From a checkpoint of a small transformer trained on Wikipedia.
Size: 14 layers, 8 heads of 64, MLP 1344 SwiGLU, vocabulary 16384, 60.4M parameters.
Training: a variant of Muon for these matrices, 1290M tokens, 9842 steps.
MLP neurons of a small language model. Each row is named by its layer, matrix (gate and up: input weights) and neuron, and shows model dimensions 112-303. Each number is 500 + 25 x the weight over its row's rms, rounded and kept within 0 to 999. Numbers have three digits each. A neuron's up and down rows have the sign that makes its largest values positive.
After each neuron's rows, "fires after" lists the tokens most often just before its 100 highest values on Wikipedia text that the model never trained on; "fires on" lists the tokens most often at its 100 highest values on Wikipedia text that the model never trained on.

L7.gate153:520503504511480533479517550497533508495484476535499501510531467519453490525476478472439481485530532517476496501518514495516482505472547494504462517535481530486486434456489519493521521463466428462485498475493507492517482517501511530501482504496511517499489463484500460515474504499462497490510498484496476541508530552460498520494523525520459496507520437523480482467508498499480488523503467525519500497535489474557470471490471487515483527500438476520494520510498516476496514506506488464539516508528490468521478474432514511547515520476525512489529537499488501478488524480533488472
L7.up153:498467504449465478514517510472495503522508487508497466490492501491508499510469489503441455501482487531521487508466496441476483484448567505491554484490537510515501514520500547489538471527513500513522513462510482496447517485461525518493536500502485465509483488495466538497530529476493484478483480488489474477537468490519525463510524488534478485516474504476516494520464455521507506491513549497461487480496571498503513512497516497482482455495501466505547474514518461511559509489522518498462506535491520552515555461495521505465495497480494501471504497489508533478497541517501522527
fires after: "ologist", "\n", " footballer", " actress", "ia"
fires on: "\n", "-", " –"

L5.gate99:512471495454510544474539515529459556502525486497525493518525479473550532510519475510558490499462463506466483522490482507505500499515535444529504479445451526512503468519517492512495514523508501523494470514494494504494523462497520517492508530485492514485496531494510515535473506469505491498511461531550490487487557504457461483514491462513506499539549508526517521461478485488532497512507480467489472553504508521517452574514501514482462503489450524531495489486472532482530493498529450508501493508538509500495496491462529451515497502496510499496505512485474502455477486510508526457
L5.up99:511480500514504497513496485500507527516491457521494491542586497458509508486515473509478501460503449527459527502448487536450504470489459505548488499499453496489487482500493531536480486480489514522521467507492472502576528508487501466506519498499497477476465476500473494520489517484525514497470493536503466484542520497528502511509485511495532494480500486506509530511470499552492528467485459451457484486474495468467542497482512508474500511495498510504409500526500530549486485516494509508521466551478491494496502492478494477486484517546475499515511499456560480530480461519472486482
fires after: ", ", " December ", "17", "30", "20", "10"
fires on: ", ", "2", "1", " (#"

L9.gate1316:514470507530550503480441542497526519520460476473532501527467533475493484509488513506502551480515550536459492495512513496561494509475504518484488519476465478516485532519454489477478469476519511560469505524484489487509517516538520460487552537507514456521497472511508545479531552473438484467468451482494486493498485487486516488507486514507492534545491519474493501507512555523519522497451511502524491544498540503537479505518485508552503516528494497516530484476492457494490437509521496513472563529496465505487502528506440491512511488486510518486472491551487502465479521476490478461
L9.up1316:500509495504537466455497485504537514493513474502480495530529526478480518512476485483503508468522540501472485505507513495475515492540494508502489473486500507513493483475498472509472494513490471489489491473527445506507503509514546500494528511492456499538493498528527460449494505468451496460486547517511505516519481506475563518534511528533542524491484528487456456489511497487508512486496482523524500525494552497482503485468476491504479489547533555519498497502522516514492503528515506513512501492514490461557483515517509521481469514550457528478491488518482520456480508450499495471
fires after: "\n", "1", "| ", " | ", "3"
fires on: ".", "1", "| ", "\n"

L9.gate223:500501462511499515486521510417561541509501521563515495516499474475476494539475511505494518496458524556534458493502489516498491469525462459511512501488496482472448472490528529497448494461533507477508521534492523506510496487466506532512497521481529489522496484476533514485466503489481481501507474525510475501481481507526512553525500516541492502481508454512504486518512510455533498481506486518487474441536528515518485465492524434491512485484471530554502519537534531493498510502482532519466526508486490510467494517473474510485506476524478510521494526440508517531492556513479556509
L9.up223:475504478498489516507528538477497489507504517522475549523489521506501489550504511505525487514512538531550460458520513500511467489516484490493518506475499487475489506465501509490474509490502507505541548451488488507526518484495486529517547506500518475497495494470482448505473482497478479464517473495533488557428489515492510499474499481533516504463520489506534524505473527531575473531493462463464505468506490481476484506466498447521524459499518456558484548495479498523512509465474512511491538522469511470523496499478514504529511476504495506490451477486526511526451518507510517483
fires after: "\n", ".", "er"
fires on: "-", "|", "\n", "ris", " ", " |"

L4.gate936:525499512449512505530530508498499496431489488491462485479442474461507519501529466493505528499526523549530492507489483482509526513510456506482521505554519518540534498475496506521476495480537494526501463467506469494469494490468512472552493489512505491512532494496491471475484531512497519495496489519540491503458484497526439555513528494522529504498510501484514472476554480517520499511507461522470533465507530511492491498540499471516492451529468508521522508524515496486531544526507543477488483537463547528460487513518480485499480479516463493504529517451515562501512461497465494500
L4.up936:509498512505519494490480530500483454511519501483537525489524497462502538486480535511461476519504551540534503518512490480470479504513475450491496471520518515493528541474477489501467567477499504529521499563488452536498491486527513499513486461500510470542514518503496484475549563507521481494525476461499494463494498491538518497486480505462503458496440484496526523487518503550482488510532547558475543463551542542486472492511502530527536503493509506515529499511474490535524498475504544538496479477497494552507496471503499483485490464466492452506470481491527531499502509534517488505
fires after: ".", "\"", ").", "s."
fires on: "\n\n"

L9.gate987:500512504501490469514491474466477502561505498529500510500534505476499497514492539493490509517508491468487517474436481496514459495539492560507531526537504515492449507498467499517531509518509546552474493526544532530528478518517510500512529472530499521545533488472514477546496506496483506506458471541486522464494492543508518481463475525465498524457575509540460491500517473451493494482507482500488493485466498525550514500515578506498509499532467476496461473477505532532498458505503471504486505477491502458460482505492505521460499528512503445496523497516490495476497458492531475513
L9.up987:531487514514482494487517468480497508501536468521491496451524520500491471489495556465530507511481492498482486503480510485477498484483490537537495495499477526528490532475482516494456514531496515535535517491502524521498485500490505502509487492462478537531513534496504481487487506501459473439489495522508510490527495520520479532466473504509508501431517570512479468499544504437516490474422511542476511498515519533504473446522518477509486557535492521509504467459556498491461492526505490529463504540506479480488484523460510484511459589502476535494522522569520529482492504539551456458
fires after: "\n\n", ".", "\n"
fires on: "===", " | \"", " \"", "=="

L9.gate305:492540493498495483481470502501518509508459510481497501485520502511514501434533458531475538516559498514535415530514480467515495532496508475474465471401524494490551494525508470499524515509505480498507485519443504534464547566519482474506502495536547491480464541518501441482502472508473491514565482494521478519507490457450520537508452526537513490550506510467517464521493498475478537475501470516462534474537495510547510500516475477481471528511504493499486500501478451543521509483511455475530536499530505479512476532476507523514492496533540507496530471506501499504520487497468491498
L9.up305:484495469516519494510500463469479540526455484494485506495455512473473524466555540505520518494539460503508498506470515559498501513502484501470521516526498514524475485506510496477449467491444481512493446500504476520470501481525505524504500533501516526524530541514514512496520508494486505525548480550481499484523527506502536505509484489507494470487482450500487470514495485480512507461497486534505522496449487444516501504505509523507490533466563497470544505518525527516516513496494497516554553524506492518489498480467523463497478480469511496504477477482463503508466468488492475524
fires after: "| ", "- ", " (", " | ", "; ", "\n"
fires on: "1", "2", "°N "

L4.gate1137:484524498486491498512458544496559486494453516544491510494506495474478486513481576530517529520508482495477460454499527493496519514458504484495497514478512500532493503502482531442498494555541474470477509470516497486518479464464505475491494500535524496515524451499507534451481509509487523536502518489510499494488466500546543535484503494501509473538525486481455539495494496486529458543491524471504489478524538497547522493484514484525543479475529525506478521501515489485478470486547492505506475468474522502536500491534491475496477500524481477515478519475499511475452483496528507527
L4.up1137:467506511478510477524477519453496498517463500512508477504477531522472526487458494514499463477490486495494478460495514479512507519497516496469481498463468497468508458549481517483543471520479469487476506498486502471516457480499514485480526491495503529487505488514512548513478481496517484495469545528522536514505463502509521547495465522532501489506511485505480506513494531522498474540502520469508486524485526507524496451488485470530516455506494484552514508502454517477488501481524496480456471493474522486496495471533542528491512503546509462507477527453454512472480510503557475471
fires after: "\n\n", "\n", "| Title", "|"
fires on: "|", " |", "| No.", "| Year", "| Date"

L2.gate1040:518468486528497460483504518501548532480475534504478518540512477518542493524513508472490529522502500479490492517463490513480511473510453470549485514477564529499467496530494481520502534539464507529470517531514541497516516477476471506473478489471481489480502516463512488531444510518499511488500453515544487500516521461530489495474511501508422520477511475484511484516504465463510506476489480496470478577511514511475462459528499476498505513497488470513463492472537548526567482520498495507517480515532500512476506519487526530524529484512510459511520485484531473516506513515461485490
L2.up1040:506477476527479464492470507512544529499484543497466520527515504530519492520499505472504552536484520487477479518508500523488496492519487455570509502473554526498479521518485493476487525528476508535487521507514525519502506458470484476493456481470475470523503534477521477515482521537489535480512453510538479508514531469519481494505530500494430513495524466471491505543466464466496506459470479507458473551521521500493473471520517474479496512485532478519479505475521544519540465534517495522519465502514499513473510510503537527507507482497488463510516482501511465523518523505453498486
fires after: ".", "\n\n", "\n"
fires on: " This", " It", "This", " These", "There", " Some"

L9.gate313:508469494508474507489514489577468510516525521512455530503505502480515445472462437537510500521535556477524483508485501522484485503496511486454438509442536487483508488519512483493480493513495463524541473533475481498492494496499499463520506525508536534491491512481484450491555497527498495537519500516536492511495474451479513518535506497473530511521536473512547518485501487500525473562510473501503519515534474541536461531556527541486512525508490534471526504526463478481513517526439479505495548530484496460451526516517494484568500525501473538454485509504471496529507448477467494529
L9.up313:498501521485471541521515487501509500521508482502503526526488508464487499487503540460508491513529463517528467532508496521514542479536480556515471498485479538524475525516451501494451519497482495459502486509534510554494473487508521472441498517525518544503494511486511466524511549505458509520513485507495498469496537469467542486500530494505505499489486481497488516502478510524469503493506529453452515484469482532478443482463555498529564509507485509526547517467470522519508524492514476554505509549543511500498519464560530540477480509514493484498529515522497507494492515512502491427
fires after: " (", "- ", "| ", ", ", " in ", "–"
fires on: "1", "2"

L4.gate1122:508538496468504509533488539470517478459508494511495487499515495461509539476500478504527507492473505509501496480512475470489549528525447481488533480517532525481507459482484537482499483500489508519502515467516446527517454477480540488459514471486493520532528437499500500584487511470482542497535457504513535496502516490479475581460488498477495514474495482514497526490503503509468465536561504537460501520521511499501463481512542543497499470530485509568523523512474535519494526474480510511492504495481492523519511509529476467518488481497515480526518479536517491469509519473518515521
L4.up1122:483525542471511513501501566505503454449524491508458465467530457491552520464516470489503519485499495512473516497502492492488569560453516493448508523509526499507487478493454493518476515452507518480501496487504443519495450531454536535525512483502498510531529457528527422553517522501487533484526477505522482495473485461483477546479484490470519508471498476485491540498517528518480465531534509543446534522512545519487485472507513526511493447502497482538520517525509505526538541515479489517483462534496488506499523524489483486506521487460507475509555475514494498490521532493508523527
fires after: ".", " |", " |  |"
fires on: "\n\n", "\n"

L7.gate553:514491511468443486471514499514524495515495516550493468492485544488520496490516500517466484490513502457500512514512484497542526464489525468537507515485479475486495515494495500479492514529471487547499536492464506529504530490472514521530472512479509528499494502477499497546502496486455492501479467541459469485466470497496521487492518508501439495559533497547497481492524466477501548560510487468503518493478527487522515494493486510507518461446492458519504469513510454500505524533540504499466509446516461447519495495514486529526467450548484550504477475515489497485511495510494494494
L7.up553:510516518479477527500483426465482450472486544519460465455492487511494523474504480487495474475495551440492500450528527490494484500511480487513510521457486474509474479500470505530491547531494487494505508500497512473505505516513480528527482501468493464484515541455567456548499519499437490496507504506502517497455475512524551510485456488480494506504527541507428534514537472519486522530523502491508519550499516472523495514496527518533481523492521509483464454475479476463556567500493474523506524485529524457527510489531471509518466487512486519519485505468487535476474468473486503460
fires after: "\n", "| ", " |", "1"
fires on: "1", "| ", "\n", "|", "."

L2.gate982:510510430505538525497488506510505491500525448558518470474467497526486485515548484553497470500485536493518467522554481508487507508528502526515480455488544486471559524475535473553477515483496481505526497528531485515505518484498519476511527521538494511483498481504508501514533513498470443485509504489512512479497545487504511511505477532541467501516524494463498488506525518506482499479497511526513499522534499525458489523494481522535479469447474520521460537502471489490494488493544523495494512509427506484483481517508502541504490493495482524479479456465488505502540502510508504493
L2.up982:476545462494526527503498496513506481490545503524506459444447503533494488522507510530482470525509500512489488506555510497479489544508517526484491453492536513494517535510507488563451484487506523486536498523532494507493509484494482483515521489530519504505496497455510480501545486491485442519482535476537515464515506499530505514509457540525471501537516477491496537476496503509485519510504500528498485496503511502473469553536481533504465489465443501505497525474470498515484478485522534511482497480464500500505507521525521513511491480515486515475494480448503507475533526487505497496
fires after: " |", " |  |", " |  |  |  |", " |  |  |"
fires on: "\n\n"

L5.gate1263:507515502480478494467535501541549473474521514467531495479491470523494523508517458508502523471509527527501491493473508490531528507518491514535528479477476501484489521523519497504464513469473472529504465507519493510507519484499524515526461499521459457524484521447485465482479519516509517530450477507477501494498476490492453548493485526464484514520508473498509489497515508509485508526500525498552530529467461539497452485530491483470492472492524492502476570519538472495509547486511524504448479476513496499516507500493512485494513537477514473467468525539518511507533475484491442491
L5.up1263:517466494469489482520496525517506456487467500502512529497471452483479551532488485518529517479493468471552498521547519473489493548473460517496513519482458558518497522455466507521507467536478529485460509507486487536512461469470474490531501500474513447512516464498466469522457482541533501455524530538489480503509466503516528493506532492495480512498507568488510473509491524502493520491524510561500534496523476554514482461503474513497529504533533520472543480528525530495532524538498501483500477496462507498476476503495563475472482522510477507509451482483522489540507491495515479503
fires after: "\n\n", ".", "\n", " ("
fires on: "2", "\n\n", "===", "1", "- ", " spent"

L4.gate376:491483487461504530497535489509482519499513483518451548481453536513545509506482546563534532482465512503475510513481478519531528457482501493465489497510493517493521501482512482551507501482514465501518500538500492499508490517492501432532500503539491516538511511486553483516497497475473546551528477508528456507511502474522519523445534539537523526505514485497512526506498514500468482505502485490492477529523559517506500512535511499564484492479507475517520525486514506498485511470510514464504485458497477510514505476514462509510490501490492516413485504503442499498473482494508511559
L4.up376:484435477477522494525536529504498531526544477539478542492484498475531506508479523542461511514504559497541501473531551531477472471496496551519497507530520474493498487480507467523511478509510466512517512536498468522500497474497493476534532482499473512495504505522541496481475511502498496528522491448537524489475523473508502523516534560563505446546487519564533521512495487482469494521499476498497441494503513467487499501518480534521477524450546504482497482555494518509440475494535544472486541493492534515538472504491507490544522533492503495465472515489525479527535442505534487489
fires after: " |", " |  |", ")", " |  |  |  |", " |  |  |"
fires on: "\n\n"

L4.gate785:521484483535447464482535502507492485488496483517494510513501516541504511528472487493500499509501495499524428467486455486516525515524493552481524522486491474472459520521509512496529509470494427477502501523497487488499466508528485476476505512522505501465501507507517455536492479487416454528506489477487495523472506474518500478516527495518488517455524534474500498496467478493505530454507473479555515525496549532486498490502541487493515487513508509482528482482523471456482530468513474488504507523534466507483518509504509512470506511529494465519474489497465496499506519521500540484
L4.up785:514509485475465465511473499484494487512466483462471480499523462541500531496422547482502510479497557548521477509505522473461519504572522527500548557449521493476560503506481486509504499457498486501440479516485523509528474486522473478486468503483487495483511528508517503535512517464471452483486456489475483507485476490493427512506466523522487491482524482477530484490475451484494483481518454479531536542466485503488490467523515472510528513466510497493566492497432470492523519532496486510517511494521476474470477475491510506483489499528550508521499473485517489512484537517506475521
fires after: "ologist", "\n", " footballer", " actress"
fires on: "\n", "-"

L4.gate668:539499473491559479518518561501489513519496483546489498465526497500531483492515516545518509523493488465491520459474479485521528461505504488496527533486449516489453482501493496487486491536491503484501491491476477548556537491504514471478514447525482469525497519569463500471483483469549497501477499503516512480512461554493540544474476459516493519530530527468504505487497546468475549482495494443530521479503508500517540501561512469502536519528485530520479528518477508539505477501496514529482476472538513483466470510494508488512471418513475465506501507534496476515485486473537464489
L4.up668:512489516518499454494494487477503509531474529502537522477506537507526564535530487516522486546553507503507518494497482493506469499488495509517474512520514517456507555461507516503535506500499487509491529521499476489523547497493510460514531512534447500499526468478545491508540511522509506531503470498531544507491462509484510520467493454508512537511533532505468504476475539483495494495446525438509504521507486508519463497518477518471500494509497563502530511531468490509536486499497547493498495506462477555505534517535473544469538493438536512501473434533491488437489455492567491499
fires after: "\n\n", "\n"
fires on: "|", " | ", "| ", "===", "=="

L2.gate473:508484483503537497522495530480489472527507502501474491541490519471470515514532480519483538499493471483450518503473517513485454545517511513480502498486486502529515525491517469500462467530465490508496463488496523508436473500482509479484481457478477537499489512474473525483516509494515510501484500526516505512480484560484465520515488520508498470537536538495500490527495431483456501476517508521488519536449533535515494496470473542514461521466491531507475487513507502520504498475507486513508535463533496451504492461506529528449462497481489495471496518537496529527503470460504487497
L2.up473:550530497491537491496462486531466524458476515486498503523488459496535514483551558465514486562517522488462494507521520528472503474474511491481514532462461479500528502478494509521517493496459476504476472467517521511499498525480511513509484526506495452517485457501509476468472511440518490500449493467503499504512479526478443491499497493494525529507542519542511515521499456513497474500488482497515523500525482509525513491518487520529507491507508517517526513470532509529516520523500540530488480518457540496531476525520498574470511526512496498494470530541551516514542530483498489504
fires after: "\n", "\n\n", ".", "\""
fires on: "\"", "B", "- \"", " | \"", "\n\n", "W"

L7.gate1135:522534495517505486473517536513488504482493520506500465494488523496478501507526493534496510492502484491475510525426526500496495450503515490503491511515505462485509541443494477497491466517506516524469476489466492449509474519483496486517491510505505508545502490489452480541490532491548498488514481512525482461475501493490501533494510447484532491493505508502503513468485436520467511442487481501491528484540497499487534499457511505511494484495489516461514531483498452540526496480510478446511499493501513479490475536532494523516515506510521460524506490526465486485504540457497492478
L7.up1135:487510479497458497531492475497467548475474474520493523497540496479526492513496506495517499511510523510474538540491475507485480482518499509526458481482514458484525477499508466505537522494530548492474491500495496521528481474493497508471481520495475473515497489514492511518525496545548493486478499484520511487511492467455528487519564493494538530487510501503511478473525492512519485498513448506512494520496513485495509512492486487520548535513500503447507542533471476498479523496511459480460512469499523523515507500522524471522503510523485529467489523513483482519506567506493495459
fires after: ".", "==", "===", "a."
fires on: "\n\n", "\n"

L2.gate765:464492488519498472455470539456486532492525481515516515487511513500491532524518433524510501503522526500474469510556519512494509439504473501532549507511505455473507511500430513496496521506504544490489486492493431508502483497524531516482522505492492485485503522479505488533470499528462507539457464503465521475458470523519509495500481488480487520470488490505538525491485528484510507542515527494469532509479521541489503460501493485473494458545469490491533559486501516488468539522478570516506490465513490529525493488571466525427496496526436485504529492507496514521474492494522499482
L2.up765:477487502506491476465486534467466529490506474507510511485499514488490518512507430517500509492531520500476484510557512509504489440514461498535528518495504463473503511512434523495493534527511536479476484506484432501503483486509504516493533509493501474490477514467505480536489490526428500540458474510471520482444481516527513502514465486481475543458498495484546530507485523494523517553508512485460532505478541540484511462501496492485479470530496487498528544510511505479463545520501557502532468464507501521513507474565485532438505490535449499520520498502498490528489507491523513494
fires after: "\n\n", "\n"
fires on: "===", "| ", "===P", "====", "===M", "===B"

L4.gate258:492451479536497491479523488469473494511486513510513516511531529519533521510519502440500504519476502528517526490513519510503511523546498528502487511516482504511490493496505514519496480487424483502513484451451468531500502474469523528522464465483523500465514463507481509516488481511516514479460483496510452528509525462505465480519530486507485493486507476506498461511464490525538525508519499515523500472517527494505496502524566554458501466529487477498500475528482469517564471491499491427519483545521513510542477525520520472488504520464506480480550533506514466503523518496483476546
L4.up258:508512506481554529453481469511490517515475539521506451531500469477473541498539543473512522470489485549513458500484527507487491448522498482487477510528510486515508478509471487519514462498507530490545494502490493549478493568482486557496489525503495508462424490516507481501514472472523491468542521500463503511512508485500504513493498466527502486475525478478449487523515496473503511454448511468488527494466509519522485503478497453523530462530539510500527489530535512467486538510501506489506511444494531506472507472515497466474495463512513474521539534506472468494536476475508498483
fires after: " | ", "–", "; ", "1", "\n"
fires on: "1", "-", " | "

L2.gate317:533488486530466477517568544522480464509464462474492520493508491534518464486477501549483522478455524489462523482517506499492509550507500490564488513496520487455493493503505465471533519482544473481507448523494480517526480534439518430497464467466490477524504478525499475505483507521545528507503467491511518513495519491498481497513492521540501490479495470501504507494507469488470522518485536509494521502533515529490479447503470517510479450533504546500479524487521470484510502492464509474479532499511531505519472539500517487529524551491485498516466459488495502515493483494511507486
L2.up317:486486466472469538503460549521469463477497489459505495481494507512501478491507490489490501509515515494521529506472529558554516521517465494545507503474490505519492471520481472475492509476509500520479457515536490485520481512466539499471518495541456491455530482529485486500457510512551516460483475522530525476507483467500537510499496495453525524512497534473486539494536492494485512484467497520453509491518488534519527459498461521542475507538529518514471517499502472475540530512471468458498500517565527518498477506508515506504513498476491531516465516532497492515501501505467525520
fires after: ".", ").", "a."
fires on: "\n\n"

L9.gate1177:491469507491464490486514514507533514546527489474461490499547538494463496441501523475509493493517443451503474506464470512529511526497484532502494515469554467526536496475499484502476497516508469485506491470479525526511562512448542454495520488505507445478430504490489504494516547500527555504502471532525475452494538521490492530507449499513530494544470534538502524459515463479524475519539492533474549463499464533512497480494532473489537534503504512447461512523483503495539465512489506501523521527495493491483511554471505557494407495474505491494510523483488485482487461501490520516
L9.up1177:469483504516545496479493513443493506504469425527526477520489509489485526531467548517499481477517507445496498508462489528457515469482532519524529518427476528502494485504525531480503475528491505512510483520527462520510531529516479546491512526479466432462509501523486489469461483502508483555488516480500524519503499478536506520489499511512518495496464513492486509536498506483471461485460456534515503495471530522539460457521471519543481492509500527520482488517512517514496552469493484510512522541532475486534535521482540491501509467467529510535470482472467479465482523531504499466
fires after: ", ", "| ", "- ", "\n\n", " "
fires on: "2", "1"

L4.gate956:492466476531526538489466500474516500486477452531516535503500510529507528520497470507510465499499517518516504503506502496554530488528463478499511497516504486489505487520488496507467537499534509542521484492526466502476495498492492524513507529493526487508505563511504484543465548506523496500473431524483486552494507541534515465460478471479493504538512518505508525535508513487518503500515469499462490467532524531508494466474506446452485513551488494493497500487488552531460501553502538486506459483546521487483512506533486496470457485554481514471494509495496525509478522514528491498
L4.up956:486455473549515523494481497464502515499475462527528533509502527532504544524489467515527461496493512506520514504513517495552525490526435477508498488522501469473507480526494511509474533495531498550511501499523464494481498504500493536518508534496541493515501564493503476526477547522546491506481421536476478539493507542524516463462474464476485512545508521501508529530503500481527514491513477497455489475538525518514490471493506458457492509549483491488507493501496569524457499550508548476502467484566548492491509498529490506492462489555490519477477515505505523502475524517520489486
fires after: "\n\n", "\n", "0"
fires on: "===", "\n"

L2.gate968:505480507495482516506518521481482481496496469522487494458509448466516535468474472489507500490468500540520505506530477511492535540492489528473545492496548517513537472472487473477496497510467517506521460505486497518496482517485514517484504482484442512546523442483480491536502523458454501528494507465537476485509527503521474547471458507482505495463443469555486513486512515556493479514498575511517521519500496518467471455464531520524507485525526514518516542512481469509503501498482506521537435483559525524530516488531522515487500504475501516534514498503534509515516516442518519509
L2.up968:535489511473488483516507523482425466483466493489472475476522472503528498487497505432507553484532508521470478496496439508464554529473495525475485494496519499523495486470481532493496536476472463492508505501494527523527466512499501513504511469504515541532530454500471523548503480466474499523526486500519502454484533494454482523531479524451525492479559459529476522509501490513509487506493510534503521523518511475497490445486480502541494494530517498536523536537481529489534501495477504491506477488536486531539510470567468550539514501514506484512492515514508497536521502479551520523
fires after: "."
fires on: "\n\n"

L4.gate522:480486544492465505523471537485478500490464467504495528504506492494475464523532481526484481465464510477504462500455534504500524518493495509521485526473501495501503521527483500572511518511490510461476456501490495531538509475488511521514495490506480492459504523528474478513509447508508530474480462526491486515529511506506496505493531511517500478496538479504508481492476492480466464495466493460476524481463504468496521513525487509479454494543513459471509513482517480508535498516504543493465526518527518525468524529505459515501509536506520493505520518475451508513504525515472517520
L4.up522:539494465501513520531448486487488476488521483506473512465460486502519515482478501486456487445516499433523499508503479493519504532467488502484490498493492505514477544490518519523472497498502535537498499509499515501441443509455489504506507478540505514472454528547526509475461510519469512502470500523464476537495480494478495492543463524461461453519507493496499493504503511503508529494513483485486484495536502494520505476529485499468488500558493496487493469488480488452466509561502533526483504497504521499502513513486483496468493482470467477491491461520417508515431513507510497497
fires after: " | ", "; ", "\n", "\n\n"
fires on: "0", "| ", " contract", "="

L4.gate86:498522479490501488522498545482497482471486499527489527519505487494493510454533501486515517483497504521496528503512496492515531564502481505450535502517508514462526473496481494498520488471476491487517484485534461546518456529469514514490522490487512515562499478545497480550489520508482515478540486499523501484501495496469465568494488500477496519477520490506465513543530516522479475509510582531483495485516530548488510453487507512542513454489498526522557527527494477533528502488500518486482489535491477500491500514517466439524516492476491490519493482522518473513489464475512502557
L4.up86:529468483494497518519494491474488466503515483554503476489509518481566482474508494500508530465519497514556535467495488536510538553491482501486533487521534520466502471480474489518476489455480500454541509452524472542529512527500501561498538481518481529500481496499480500507508525479467527534528477480507489490496538488513473559484498452454535510498486463530513533500525556529477460499475565529441499525494536543514488476517542493524506476511491494508537521550482486504509481522478478487478476509531496507524512480531474474477524455510523490466507496564526480507557579484466483541
fires after: " |", ".", " |  |", ")"
fires on: "\n", "\n\n"

L2.gate1085:547531503451486516517496531487476491499502452517476507520537466517538503497510509501519529477511490519479503517542451527508529555444471467478504507497540487501469454489456526494496535501437510476487502488528460507485465475478515520472499480493432527526485438520465502565505513476480463475502486488501497481493531497452499533484488498463502522490523486533507502527518467500492513503481534504475535512514499512468490436493510549519509490510465525560543544503490522531536526498496501462505460519547453523502520495532491474509520553496494489546481463527508534531548507470496485517
L2.up1085:533513503459519506499493507503478505517533483523486522498518466508533518479490509507491517495507490528463509524518454524513517529455463474481508496511510470511466450488478501505524544519440488470500522487478474507499471486488507513469480475489416540538517432493469471556510515468486432468537500470503504485500516495466491527481477514472506519492520494520530495510514479518488511501453524503496546515542484510478494447506518565525521478513473524571534545508511529528535523516494525471497469509533458550509529489520491497516512569476477477545490469524486526531525502482513495525
fires after: ".", " |  |", "\"."
fires on: "\n\n", "\n"

L5.gate1023:488488520517530506486474502535494497505500454531537479470473509507515456530537507526505497516541538542501525476521488481495503499458535506476483517501508517528512507489529536512481487548500506521510509450529511533500435455527513523566511477508537500510496494484465482489484542456476529552476484517490493512525531460520483504506502438513475538527511472486475497508508495496490503463509504538497512443504528469496511543511529502510556489548514513493491539464510518498463537560479476504534518507524527487504525516503488492554508528510521517483472502495497497502486529505526476502
L5.up1023:506506504511506519512482509508520503553503484539511485504524532462491497500531504515483499522452519525512500471473508484513543496469513517508491480536516496533501479504512520502488494531521517507524524527520474529513511441524484517528505488519534521501531513478473526511537532453517533515500503509474473540507549500501520521533524461466517510532504473491473485516520468519509497464497475490470471467473516497505512538475496486513548514499529517494443499532502528494468510533517490507517506483506524480480540536547474457546514459544536544503508524510512501506477508500529487500
fires after: "\n", "\"", " F.", " Jr.", "\n\n"
fires on: "\n", "-", " (", ",", ", L"